config = dict(
    n_head=12,
    n_kv_head=12,
    d_mlp=3072,
    norm_eps=1e-05,
    qk_norm=True,
    attn_scale=0.13,
    bias='all',
    tie_embeddings=True,
    init_std_qkv=0.0204,
    beta1=0.95,
    lr_head=0.00464,
    grad_clip=0.5,
    warmup_steps=0,
    final_lr_fraction=0.1,
    batch_tokens=[131072, 262144, 524288],
)
MLP neurons of a small language model. Each row is named by its layer, matrix (down: output weights) and neuron, and shows model dimensions 16-111. Each number is 128 + 32 x the weight over its row's rms, rounded and kept within 0 to 255. Numbers have three digits each.
A block is one neuron, or neurons of one layer that tend to fire together. Before each block is what it responds to, as a language model described it from the Wikipedia text at the highest values.

Description: Article before descriptive predicate
L2.down506:116129148160178128098122136136115097130090121071103115137156147087174165153102093080165166091150162155147165133098146090141124105141118173133144107108133121156118127134096144135126145136185060121159192181150149164099097172190107114079165124100065143105162149126126170160056071181107128113
L2.down668:142118135123145104102128179208111143132063138079132126122134170058127110132127093163099191121135129093096168114098190122139170114143119126089148109144143041082114135105106174140159124100168092186159154115164121148190082103134136145125141101103126152113133182051098156150191131130121174131
L2.down752:117073145127071159099058108148156155156099119100090161165146101102159129156126137146127149139115131058160161165144136090089150166007149117108139104041123158121151146156125149139136143113095111156102143189130098119152167103116124175108098094125079133091135108131145149149119095167144170145
L2.down756:101184106138078121146095107189119067072100152094123204129141085137094109167142035158100116174124129037087099093120114144113155118136134116104160170153094207151079150100133110120164158140147105109114186117104128128134129117160130132075111084144114173124147118145124156148155166137166081175
L2.down805:115143085186162122124109167119154108121129156103160166103143191097132172151137063146127145117193138104096081149094118167124166103140108107131117122120116127127115130109101116154089143126162165118111177138096104176117136145159114026075140119182149224156154113118151108140124187144139135104
L2.down1033:083168088129097131107120113144140133074100169105213126099097133065025123089073053134090123110141132177158133157149118133104090107122148125071123158146137165064091104163114171115112107105096143163127114114039143096109129113115171174121081082164164148152141193163117142110167181157140093170
L2.down1046:147126162107204106086130099175171157113076105106150137165146131060105142117142073141155149145063147158124153131149149116049111140140123144150164120139133123110118192132189161206130110072128111189108102119161142194165092162137175116131092159111106137109129022137173136111172116131148118160
L2.down1250:139089174125082135168146190127126052171150136086148123151166149157116097068094121069125082123146134151179072124161115143172142186128109096119088080170111162153116071116156110097149151142069097183125131150184123170117122129100126085177128120130111144151126097111117178144145185103142077145
L2.down1706:120123095179196081189145083138139120142123124156168149177136134112133147086165183155131109174142137122075185124176134085142128130074078111146081127127081113056184103130141078081111116139144095129189130067140135115086081157145119119116149116133147185145129127100143117162135115140108175126
L2.down1920:169135178116183118111147124175140116043136140164141178158154138135080109126163140180181166142108112101119085107054128166107112159120100108131051173092133105173130106178100109133188128121125121134067128141160173110060123092163123110122157150202085141164153179088116163136159126107155083158
L2.down1927:153134106103159105170149147150147152165119176085133123138162158105105126149077118127127148148149128081110072065151137126079129124109143088107144185073082163092106129106097133116125072118104028120082134169085112146161168096161085132145128090152112155100159145164140149100160103082117131140
L2.down1940:178162119136136088136150162142115095094169138165159114125112152144113096155138111159157155161137096143133097116083182075095093086083082135147125140088131161137147101122166191082103148127079183163113153151051087096186125119144140147197162145126153198145120135137130097160152196081114176130
L2.down1949:049107170067108109125181122099153106127168042124101124147125121117156200176158149164127104133110105145097119119127161156094169167103165125119135131195070096067090145152118155092164124126177169131128135089143076145159147111121194159122111141163157157141131189132110152086150130159126084090
L2.down2000:092110140122079148126084158164146153151122084107110148119126103124110143147204116162192172091058144063085151154147182139115112136120134082128093103093127168048123122119093115085134158112138179156132133109076136163190135138143050180143123112099097162120144103100140162150160154113143129171
L2.down2005:165127181199076156083114121154172119120135087102145179150136193110128098120182102090168179140121078113208117178104117175180150086135150175166121136100191144134123139139134161122060086166101118108114105123131121125103120155208101178177075124149120098149115095102100126140129188101143121116
L2.down2109:123083085130144099204118156169202109166099100179105120116126174089100199152110092122160128204121092194123142148145095104114129153040113107140088129088091141142161136180105082076076158132128131144116081088203156100131076131130081228162168110151195059154157184135150139122094104112087159171

Description: Clause subject before verb
L5.down2169:108089070157120120103100099137116120090134124099084162146108131126150087096097161129099118150149136082187108106154101151086123146188108129073147110125135121152112114112145148124210162142117110092134141081140145115124127096144114142152132159128122164101195172113099135189166149139155123092

Description: Narrative sequence continuation
L2.down18:135109119110130099097093147126134110101117056167055110200083127083116106114125139145144090161085134172199155146104113101138108045105141183156151180157166093145128082168064079150141137096204124139142100118144088129077103153045109092165115164120192108117142159132071079095069133120092168145
L2.down124:141123168127090139140117137108141165083111138088126112099091161128135146164121090141138188148092118133140126131120112085151119149100161194140132158131184135098183126171145120159128235105127110147092187105143131157111045060173140141112150163101107132157136127203141165111138158207169145132
L2.down134:194136064139135091159085144162126138120130111098156110145143135173103094074085105109110204199138087135134080091133125181124085126100147138118113092124166112149195177196117148126044134111122146139128096127158116129098118118121131105115136171133153131151063134144167151064135066114112166157
L2.down209:151128125170060087084117135125092134165093136100179109218100176130160095147161139151102110125098138146177115067106122131116088170103164157098111122123105109108123128128121179125115142210106065099105178177117080133112080076162112149114154127121108103148119189213072131135152121085166160138
L2.down1103:107189139178157110136078170168077159137119113064211126196187169112112095169179201123099133092098136154128153169181144134088150126189131107129105189124101100158108165137106058088168160144124136111081136119117133077124088091072148129165099137141143150134137092107146128149121097159178086163
L2.down1287:175118083096237109087074161107132126116066158145118180089118054145180128087132133110101136170111164166096130159133085097137072100148157127181097114161095160182093085116156169092176124155098117107131125129114127133117133111142113182184107124194100172146124072080138091134158131130149128116
L2.down1464:105148148103143180135197134141152154114139172120104134089155158133146200193099121115162113221116163112126118133172155127082140130123108107130123099143118100103069128132154131179153096118108215134102110154076128086191143125141105158153112125151115160078142082105108113123148096189115160124
L2.down1603:127134139232152125151153146116126121121191122117133147127126190134142117167085158142057159155084176087141137144173139142159156158151137164109129173125116109120134155110153149139099138097099114088091176172167121147145135069153137137143171167132091135138197171172112129119170107131092206146
L2.down1857:164109150109134135107136114113112206142173193052110138090170140062092135182194123144078110157118141111099125173183132138137058164129121046082130184143158109113141201176157170072142125105128099148123109129092122118184107109111136178154173135113131078165119158109137133145135133128111123153
L2.down1930:195138135207169160116159201153123155193102098170163139109144101119112112144198144111105079127131107107106111138111075116144081152119084151113140092124105060034151164153093098050102152091140146166125122075144144132141101141107171140157167158103152069132146123110135094193130107135106106103
L2.down2019:112100116118124082102102112096087141144141147169091136136104178148122165111137169146076139136051134124154168151143134147149095108070096101111133103124159183134149175088117131146079159114164154165152085098163113134081118173165135100190130143161140126138186083180130126146155193125158120122
L2.down2142:187144120129138121117136126121165163100133087143118187162166136072154105133120110156098158136109073126195182123158172134123121188079128108108126114144135095191123092130155121172184139116123141126108113160139123083117091140106125157113098120085201144084116104142159179154074132141108128191
L2.down2177:120073147110133133104142148188128186076142104131121107058144171107105123172101184171099160135120118113112167109161106112149134150158180191079168100111105147177190120162147216136198057122136152162122119116148141155146115122105110091105118181097092128124148137122173128142129142096133126130
L2.down2253:170120080160140169111091129112145186187158115146116090140134138066136185109171141137068109197124048093059094095170173154068087118090115106112098156111149099058157147205123182104129124151113098140098141145103186085132164136111160173095172137139166051179165115182156164067144116133124115088
L2.down2509:161136152102116120134147219147143132106111144115117048119090113095176129157106109085081089168135191131078145187161126147122073139119098181117142113130123160108174118149176178149125119103140163098146115182114149107173128163148131132144167090121097153125113139144101088083108096099092087122
L2.down2894:105170168148135104098134155081098134143099115100085106105142079171189145106068211174077127120093088127160116117063148139128137140149161200116080155127174107132149133174162104139124165129099155124117088096092139130055099101155119085136188162155089072080107111148132133090129133094125133175

Description: Role description onset
L4.down761:077135078176111155070104179110156178081159098163097117116163093084127114101118102134069151127124173091101160161073086139161117152108092129089105116125126134142131172122111143144168110145143143167054147171153176131191109112094123082109174079151117138121122179114127173092199145088150146152
L4.down1162:089130139121145134141107068141134137071136083149133128147098142164140105090138116098152152166127132144141149095149092124167134129128113059130151135123179113161177137113158142069122114113113070146111106162109056153149147091122146166175096122145097141132213080128066108137148110093150120119
L4.down2052:176080142142178070128085072113154066116182125123107105190193115092101099076151119115164138184131132130211084145146117167102109147093135085094081150122122105136157154115140102104136118128192110160182157152124142113164173147094127156085134080103148141135104171111140111062118147118188143170
L4.down2333:112101139131176160127100078112145105123165096120080155171128175131163115121141121143120106077178136111198118131143134170105165075145120119062200156099115117084111133158111141089157107159113062091114166105061102089157072129126114126190146111128183089124151133124093132199149132063129122186

Description: Person role nouns
L4.down324:136163146137117119137115142139099100158165078117118168193111140102129067119130153176175109120120159110153088166113110096072100112100154095107097120107148132144067178189117184096174158146175131144088096133131167121154158132142089185178176132096157096145135167093128122094078155137150096077
L4.down562:159165213094153132117081115151130092190181119077072132197162100167121154113173088143135135148093152099133170144164107116159125089157154063122109145099144129109187168079026119139182098113173165191201197153148108088154144091081126128146125212067162157076181045162112121108120074125098111144
L4.down1710:174141076073136103149104095133177141113144169082129166127098077113106155162076074129111117113099129180146144172155140122154182092063121108153151123151117076104112155120119096172095105103136128090128166122119113095166143132125109114155122127069143120153110181175131120170077131105125122158
L4.down2651:102076113160105144128181138146101165131095146081167147076118165153161083139092124164103154121136128197154123154153171147113147106088112126133211082127148151171107177117149143117166137138094149081045109164122123158143108104080143158138143124159118172187090097149170165191120145113150065112

Description: Bare noun phrase heads
L5.down2348:181130087065156091129079138137101118188197103092110133120150149123119112120082113113111127124130123121157160114141191125113122077124148141102124110108118180163149137116097164153115113092151097141147119194139164169147132130110131113100140134145163045113105197086188124135094159141114103155

Description: Indefinite article "a"
L5.down2409:124154113110148118123170100208125108135156103146152163157075124126150127070112149170181135149108184027083109076109135118098168163117109122158129130088119175152147136065071133112044175118177141124161105100141192100138153135126115177125200102131124162172163130108096126095129072132165070138

Description: Quantifier and partitive words
L2.down77:096155163104167151128124159167089153143146080120135158133143116142089129124146045162126146140097115099137099142127106172155140113105112117079115130207164144156086152119101168121150136072184141084108081158127094164128094119130125118117160057135172143195151157173102085145107147124121114107
L2.down381:145143071077163123138092096078112127110140155164124083127141111155174153171104113081143182149174158092053083143137143105132115149135218156107147126137128144141080118144084085081146106120141136131139222178087155158110106160143135157127122099074103106092149125161094144081174114113142082172
L2.down977:120190102089101134153030111161136092141145103095048118130123081136129123085169116101151121108122146149061114108110100091125170093086172106108136115098117042111134096146119131142107161120109129092101113126064123081113091167085093141104098173162141159107100158112077118143102127121153129112
L2.down1038:131141166062157094164091146110142152141154094119129097083176089158131142116119108072104134126088124094159165131142136178119167076104090117129113098156161119091143123123179113149148166052143139108129040129160151098115146130115123191103197143173126117165115116131103137157128100147117139153
L2.down1085:192157086125142113116106127086152155149169112089137102119129157131213103184165083138128105139081087104164123148107193212156134113065109126099112088072133126144096135220114116116154145095100145153153171120151100136177138129202187159025133114104150139155139121129114158118124157190069164183
L2.down1445:141099153119156119125113070094170176138183092089082126101133145152134168145148165099122141058153117107124152072113181101114134129107127182116065096153166119152051101120037173167108148128138168194150170099088132145089163145143099177080063130144118148126121177123097126108129124167179164143
L2.down1678:149116095106098134059093136172171151113143162129143139098120107162102175096104112113182175120175108128118134133161124119135106190167088119129119108128055099163145148098129106099180131168108160147132138139086105169158142162155021116134079127133174113145099106103159112125143124118148162122
L2.down2148:186123129197075100135160133133091141120176171154162105102100073136116103147155144115169106106156166090096107107128087138202154141152138143178099189155089142139116110125130134105058125155097161104068121133060110106102131139084093121137195136182112146140166136168095068139128181134107091077
L2.down2150:191138114106087142105167117118164146071075205174144165129155055131156099085157130102155188093165094170093105095129082081120176102094093138093098133150096162135112102105079113166118143182159147129151129155144155086134141143169115156115165178116117117142106142127131080171091143119112139097
L2.down2244:149198118085136126148159185090105141171164137055096076137091149130151094131144170083136146156086116125122078093179133130088170104145169130067163149114107150135155145204096154168124191151067169098153136111129159125140107108161158098137109157114129139173104148202104121060145115163180131133
L2.down2408:170155116125164205169134095138167148100146138102146110095107144116123132082149123155134153077123115078113081151165099129101184105152129206131145112175141099134150147157126174156132126143192153122107132113081077126137070037132093219120143169101083171095146108110154124073149098160098116152
L2.down2434:112142116116131121129036161155157168096151110124099164080146140080114140188092094174197138145163075141109138151143130115151151146142136068097129191081127171093109042186153111128107132093168117098113136132214151061097163209156147113163111098165102134115061131100130123104124141121101129179
L2.down2529:100129119139087151169136127178137117135165133116106154180086176172119094108181117153115082131184145121121119196082113174162144125109149193069095157189112076136164194194141112153079138094132126087108178070065113159110148115154116153114133076141169105132153201128196110155075159116092117145
L2.down2767:162181109146194133116108114120084084095146110133088106091095166124164156125126120162088089169181096137098156107143064096132126109153158107108132180124106130111184152147101098079122221105137130162061066129118151163168110164109080120087131053130215158163180124152124148111121133167159063106
L2.down3056:122207158113133125164127085117102152051097188137130122136100069122138182076179120136100162105110113115115184184104108131138160087149092120091104105132073130140120140123152123155134186133124161074192102117088100134123117161131109113117077128154204082117053172179125116087101166201130130097
L2.down3063:108182096100137152122136112114127125128163136150193116126085065134138074153156100112160140098179070093155132076103131123113201137082107125128147129144077148131096150144182163144134122140107191092070153147144083107073125102102114160154133132040136129072159138172094096132092116111159132129

Description: Negation and absence markers
L2.down44:063179120083096091162029174122117169159138133151106205123085212125115142141117155157134182103147121139152154077116134160134128130231114175122065062112165176126154097118111136175132117151102121093128142096132165111128153116138130173128196119180159164127175152123174113068088120082174160105
L2.down271:130192137126132154146108126107075137150129109138165098118150161091095016106106103140187117086133041100123158097084138120089091145167103134176165127116099136137163110159136138145074153140151114056140090068157103084159153095168165100142154123113149115129158118135143142076069095128102129161
L2.down338:061095152128063168126112122055119091128093161186094060150104131156127143144134130105117126113130101179116127139092091132146113172154086142146158139142103049121179169120154116102122113081107097171145129118110196106128115135092086146187174133118136124163141074125093149115128118086134036116
L2.down425:123107149084103142102148150108179145110155109081154130125149134086163154155111128109129140132161106136060144139139137107115078176132106146072126181157147114182161124124100082118089126180141159202142146106126146097110155110084071096081088125095124192117137154118149099115116104079160147142
L2.down458:116134067127125125072099132113133185092143108106215114131130151121095133170096133147111152144129134161179133086096106149182108094139215096059141158075104096162159103139099152137108178090130177110113114086183160158062112191130139194141144141121156096164146135121172104094080125111139125140
L2.down601:073139137192122109132117151117097084170135148126165160163107116131069182103098107157056081112132140134126117075181123143150122134146182102121116081113100154244090147131214119136133107137104132135094125144115185083118147102145139084139115136103160111140160154134133115142062136091110097104
L2.down944:111164170092112162144093066155164145154173123114074141161164163122128126128104105114171143075164106127140111125125173147160118102172156128085155076106148181089109131140148106161108200083130113128171180107110132216155143108169185102115168071093127121159166093141140148111137109155102079140
L2.down1106:089159154073149163166116191090080121141117148109118137100140132069128177139101134151152141121107132127109134080166146108055183166134180120129127114175182161124133100128110149079109056112111127135147172097120098110167184152180143068115072148144075115171116163130123115067126163143119149121
L2.down1256:119098139103119141095073097139074155101141136097115111190154110084145123149111084123116138134213151145193107095091156116146092148061146127095159113090114081150088131140116168094128223150156111174032127107086114106169103172154204137134091164153071069156074107133129083106109114116121132168
L2.down1640:119168144143137125111106102140155130077161091091082106116116147083126185142130179118116141175089176125080136078146103133171117170115146097097080115086182125184102139110207099189116141165129093136153084159068202117043112123141110160172177157127132166114164097086133125167133139136084115089
L2.down2035:103111114141121126145120142160115143166141180109119125112101096119154114075146119089121110152095127165118143112107089218142112120129169100120146093132184127143043163192124137157077106147114159105129102139088115171099101065110124116136108135098113184140122148088117131126107179084078104119
L2.down2225:115075139150132171144078120111130192164205103149097111145138150082121135143057110099080094099202104145103147110110154161170114145164141172130117071117116117138179105108111087129136111126129123135121080133141144156194134098154109074125125111153053100119168126113165116105125059068126121121
L2.down2338:146108127149162169128096129117106197166103082074151126134164121079190081149171136081112123180144107089115138178162111122080159131123152137107114124082158151111155167101099120108133118112084100156130076082151120062106108130121085160197126145112176150121185145153090133103096099117137116112
L2.down2672:112121063089136129127103083157146109086099131142087188056096122088119115128137177092197142162099164127146168124160176142101133129203078084077191144099116166148155135128159072160075151150185148095099148124095181136140119080179123182078162146088129175132081156200123064115067105084159154119
L2.down2821:113148144116080143135175149104112179102113118072076110113100153100144111139107119123135092117166152078100123100123132118131191128112122147047086131133195128169171134062142114137042114122107118069092171095113134052110196137097165163146122090116165083101141163109132110103120167159170118115
L2.down2889:136144084118163109121110181103166093154094129143141163096127182091162129124117122180119134127176126128144141152110106142119150112177079164152122136083137109167114135142121145050144061119150130099118144138184091120097116122109073149182142117155118114118180109106145133088110129157094145183

Description: List-ending and partitive words
L5.down629:182092170135167091112105106137146181117103101140152120138167113170112122135119120122155106073105091123080131121106104126109152174149123150145113056181114150157137167128152136100081170123107189070129154169105117144129144123138096152123123117146057032116126149133110102168125160125100096155

Description: Predicate action verbs
L4.down760:147105113114171110205184115153120115158120098169150156174144081121150179051127120143153090156065067122108150121080106083162137151099131147167108085175139113149140115127166108181160099144109125132135129183208171130048164143140104159094105158120116126137115144148124071101063037141125126104
L4.down2256:154092166181141095150157130118158064063110123057115089106152163115133088130127101167083146180066149122191131154088165134135086151118099153188144180156111128194177140101104115156099109171121136110181152187112118129110175108120109112155137114084114163162136121128141107096122042152122128148
L4.down2263:161189146194132128168132117109091098127160130137043111165148144130179107146136126129126116165157151092172117108179088191104212117135097158150094165129119113154137113104105164165116126132113128169105113138144091144121130163123102129162076078106095168147121073084092118111108138094166125154
L4.down2664:154137157174139123162116135124082113135193135139070105223126149140194127136119157207143148146193163115158135153145164147105141102146139156142135124150139161157128140122136184164128132119098114104124158065112117114173175101119146133120121088099131129166102111159152129114103140096210085173

Description: Main-clause transitive verbs
L2.down441:134173167111131128153134127127101115058130106167130122128122060134175149152115110150129082137142155171143138157107174091126132171110139177114103078091117125115153116144147156100122077137143103139129169165146138115101128174082055157130112117114163090149089077117150147094097148139153129153
L2.down716:126102156175190133133097083127124083163117080119168150108160110132143094130162184115104152136116107095100116161148102126078100109142150116116093148150166111038125151187180103135132132113161133160125136094141140103170123104169165173085140071175151129127136081121117110068127120120125116142
L2.down975:160154218112135146152114130156087158157151124126166213131182114132119179095165098090156151050132118117122137056155175100096185144164122071134123102108131072129143093101085105111171144084148138139137115085117130188144161118154100120131156129113088139117175131112097134100162132137134151148
L2.down1035:148119039121117116134204135133172125148183136119087178114130125069149145180117082152084070113095092157164100102123156161139120154137170163139052097138143065106201163203144107119155169133172079154124094084170118122109157097152210086162108109165150131127134094136119124143210160172070119078
L2.down1181:108134095140126142134114114130165144090146126058129161135137125092124079162135177189136097087159139135155117120118192082136110173106137119107137109091185141208090169144188127107104148135108119132121057142100112116112137111061162101086171086157160067125101074075162124105083175141121202156
L2.down1350:104126108113071099135125122090130118130083152025090151116152156190133056153137117155178101151125121138106155153183099160119120114132170117104145146126109164113161149138141125176198130111064077148184148184116130087121139112096098136095161153113157109061154156121123131114120088086142142139
L2.down1391:156137103175200099156130078101142052022132185131086156184153138104160102091107143128124118142162105087168051104157135125115142050123120132139155183152161082121140158115173132137134084080106148091141108095116156151101117094158153143153151087051134124141082167113094131092116170163117139114
L2.down1689:103126175165155098103157087171077062138135156137070091168173143137139132101114162133098092185150151075158130061159130095105115115141156127149088112088207151159175141095144148125153098105051176163130117080147126121134148108173093106126130109126147169085150199113117158087104094126129100088
L2.down1831:078142070107162099169142131077106165089196127181157135148091100147068151063139159128165139237147119121064215099116137092123132105181100163145198091104208164175161157125130149113131150117109140110112106098109062138118123087137106129173172154112165198147117160116125104099120159106023172072
L2.down1915:122192064099164132097120121127100133105092098098192139059112124105082184142201150141191130081165141121101156087134154104187155127117135123138108122126165072180092143134103154108167113084147106131109144179137076171143097061174126114180164171150127109130130146116112132051178114149174126083
L2.down1968:143137138124126172144124107118147119067194128136081117081160085105132101054078151105097100189118129146129163124141108150108142127099149083133157125108145099136174118120050138126077179156115153114122142121101168103104159131106128129170186135140199171130147162164150151101093146153157092186
L2.down2020:125127123108093160154136085120106094060152142102109149155164151126160133114150109098173103095112196139089110157131137110167109155118140108078110092115117101142122150108137119141196127120127113148118145100196109056150076131111145080138135149139175097141126080142127162136143181140147185080
L2.down2153:176124143132177081103165136158117138116163112122123124105098150088123162182052161128095140168108113118134118136117082107221107188172138132121079065158122156142149123108142090133155062072160181140138108203121144128107123173107123133117112103095106104162140119201130077097169145139127123134
L2.down2190:190105111136111127138093111157118182087100133111158132160181132129150087179150177103181084139097137125193142174157101178102160142151086172152129132134116148157095106145107185098122104143142137104102137118109128111129063149106073081160138170094154116127161126080114074123152106148153184106
L2.down2707:132118109107123131152114112128119155155102074158107126091050112156126210107088201108137066076112110123114152083129097142169141132123107115147043150086165096102075140057145128159107121168134097142092115143151100085102056100148135149143121101157130160135198129122162118152126086082106146158
L2.down2863:158120121146081121135116140133082086134122101160105178098154073104126190121180158106146144151134092186137210128131094075143101119102063199142096094129107083153137105153102122112127099142150123122117115111110163153087174143133115133168132172130189087082134138174143140096081079143068110099

Description: Complement-taking head words
L5.down2856:185117082093165170118138141113127163143125114113114137181151083114169201139083119123158138215047177165106126116134131181107129158141175168110121100086095128125116109203075192081134154177114180091136143116165134191113129135109127173165131186126174138104189155148133098096118141143109164102

Description: Quantifier determiners before nouns
L4.down851:117101100153113143132170102105117120118049102124081138092122138156194149159201124105090110119131142180121148132120134106077117115135116153139108149103132121120164196110155070152153087133087105134088107112193113106132191129152131126162076117142077092108128118086143127110153121095147154103
L4.down1488:145138135107066104130064166143114107126186165118132105109125124134090147109086100124107093104123160111088122132098068174075120128117114051185161141068149101124139143144116130161141101094100131193076137149130109134118072197115136146155119156144169178172064094117116150108181135132151068157
L4.down2338:133107097140109088117104083180118118093116148093164165120138130121085137157125151091163118121105056137149117076127106127110195170126103141103157161099099184192127116160166073110100174108135144125114074092144130163131165186099140131148135087137133128107119079141115071104132165133115144113
L4.down2642:075137088191114174107114135109090127074186105140103104127162177140171078128190122184177110150155085103085107169136146207096096092162112174160105073143085148163128124151132159134156167187069157098153119159180073135035142108153138151100141159174162134112130152158127115154111136166129177154

Description: Noun phrase endings
L2.down61:121133117166111155131125141144110139146109042162121115210163061085121111127178145103155117164139079179105085109128096161129146071143109118168123125078178111101113138163157164166148146110154125074146155177069129146178111113137128159088078136158164085144133129149125104178113100106175117064
L2.down220:116148108091072119103105157166133061175127150168142136122142105076119151114125131084129119113133146147131103128088107112127139082166149127170141125163141142100126103123147153193103130156118136119109110135162126145137110097132106069155103129134157056152104116090047140125058153122099149106
L2.down295:124135113138125139131104103113163165163147088156163190100152097092160119079125080173092134126134165080142159164106144106108044118177138182186081156075174154135138170134179150093126116093089103105133139135103086161109197121103141117121126111114135008126154131144098147086117133122103185092
L2.down407:144151153088145130115095082152159157110207119131124169172079190084106117071115106110130160167130121189092162068138140107133099095192122114136122128133158123117179109150166146086171121119186156131133153120135102159181067132125114143129148217146126115110111120098131114096120128149088126130
L2.down476:111125131094144149153121123088145117159141193111116142090064141179096102076110120140102091173090134142132103108118117200246131121195143171104087204191165126115161092143133168170077147085158099219121114145093150132093150080144131133146172115124147208091138148096119138150112092136098081083
L2.down721:148077146120107128139110148116107073132133164147096133100130142154098091185099094104062128104179115184111118187103155101121185131073162149082124113123124079122143165106139138167158111168085135163101102162127083157104082108153097136155165090165147121188183165165127138127111156107108094110
L2.down1000:127132099136162175086146181138110137172116123107146143133081126067091089125175143098120144104175123135104187159147130109078125109164094161123122131165151098112089116087128122176059144187145159174161156129043104070167116131135123190088138109204120140159154110109157134081128148060112062109
L2.down1014:137124106112140124112162156164124132126148119129154135181164119090121103120118118089150127085125093091072127187116137139106083137177152171132138095077167119092115115162054100101163121091153064151160093172118116136131177207193114159065138133171110100170110143183159128167072145102069048207
L2.down1326:164128102103076113134099116125119133176152119132121154097097089156150173146154149164115149141203125133073138145087063101120192138122105140077123125088086134094097141139124149105071117159173036078097123163130112118137121079162133152112111129096105125132104119152166079206122135155118128178
L2.down1405:117162143110192120124139150192118156139068088141075104160145113094150102068142166097116144091100080152114174133126108126073107145126138106097134105148129132108184154164140132130061095097200176077100187144117134107108117141148170167100095120193169075134138187129092126195138125126152158115
L2.down1703:131140173164132140065131078125078164125116143100133081146134136160137175137086097125156128108181140098100100119145173182098144143110148148154153138108135129073077105117108102131166133203133093101083141120013075134122076108105170182131106113128128121109171142209114106148103153128101201105
L2.down2039:118131119201090158106101120151108159155141128108120162093097131088127124104127175089144121141110102064089112144135159109095179143076109080125121081175148145171119134159155131141076111176183172114136168141121175119155154123150106118101079120121131123090099079026163149138183094136084134099
L2.down2587:124094160127140078158101148110048108082155193162061165117122161116115070119140197166146185156206132122164096171126123110056146143132166122100128114092162142155076103148179121146119073099138114069100108169100115158147130113158130163126131109144126096119132158150101123195188152105170177113
L2.down2847:123073118124138145125140119114096042107114115069105178115132153125168117154137206111128147161077050139166194092139081148126075109150057155110156094146117090080171127140133094094147096141130124119130125094109140103070072103107034100143135143068139125134146148101169145133121059168144163121
L2.down2869:139111152138142108105120159112138132146090114092122134108150193175143197057153119182141119102208141157133117120135091075150098128185153113114145123069120103153113129142125110100135128077100076176139133114148090161118106110099130078115118107122114053131124162065192144133132169103164073088
L2.down2913:084142132083123174163118156101056147121255172147061171134103133153176129144092161159062170161082172157112167132133066080101127153143117189176127126137171142080146153139169112137126104127188142059138154111083129137172107092119112115062160209102148082120135145123107177057137101119140121165

Description: Pre-verb auxiliaries and particles
L4.down179:182166135125085099075171101154089080145109131130173117116142166120112074122160108141138167131175178128148105109090152113142098141069161120110172097208187110125135166101170079143148121135106191057164127157097154184173099127098136120124153093088113099088160127131122108154107144201096090085
L4.down1329:108085123151077110120132129128169142133160187155148139124123132136097106071148136121150107134153106160088089103077145096165140179111161075114136123086148187129167212174115140138126140140170100106074102089077144116137129124127079158156122125125133125136119055084124135218157109121091120116
L4.down1443:109081132142129111120117086148175139205097189116117103113103141139152072112163167183147136113221122161140066091097107157155142116103110168093167129208115144160141120157154147149119087148124068145060098162131163142152069074077147144148109106089098109108158111159150157160069164090084118104
L4.down2742:104169093126106106101190050124108113092132100180083144126182091130120134104128087127110147116167146145138127149089119105146093062148095097094148115172119125140128144131152119162123140118134142099066150107136139150108126080145144127155160166143119155159141047042143118179117179089064178190

Description: Start of short descriptions
L4.down965:151104137167121180163104171120113087087130102082139127117124144154133142126148114107111103127168137165153162106094082146128105152137156129138112177143157125106121108181167111094144114108142137122142105150162170079169086111064126122125105124178088105107101062128162175164095127149114071121
L4.down1045:126074204070121144131105155152119124113119117141125113120135112129074122115122114134166165116096076094156129138071165177138104115129127160132143127178103113154082156199117153135118083126138099070142079083197091101051113120143121079108128157188072074110126140109160132144108091114119094145
L4.down2096:158136165113129115085123122091195121098106131131122133099148106071084097116149067148174140142134173121117121170132169122115148164136182093173136130128133116153059166138106113114168054106146140114142119177046140154126115140121117122153091120130134105173144190156140150040102112128153171124
L4.down2788:101067105150096120062122135104186106129067171093090194139120149131114105112153016121112124190119142122074088096104116107167105133141133123114091088175167128123141118108097129110102165143189118139117144111129079143112096145128111092113118128141094118123113125114099140132109134128114148223

Description: Restrictive and negating adverbs
L5.down2343:103150155109164187113112120087161167102122104134098160192106130117145171106129112100105081169135095088083209136149124123133136167143095139121145072125091098154122083130135178104175099087127100106199210157151167164119115140171065163105096119094140177139117126109098122105160147055158173163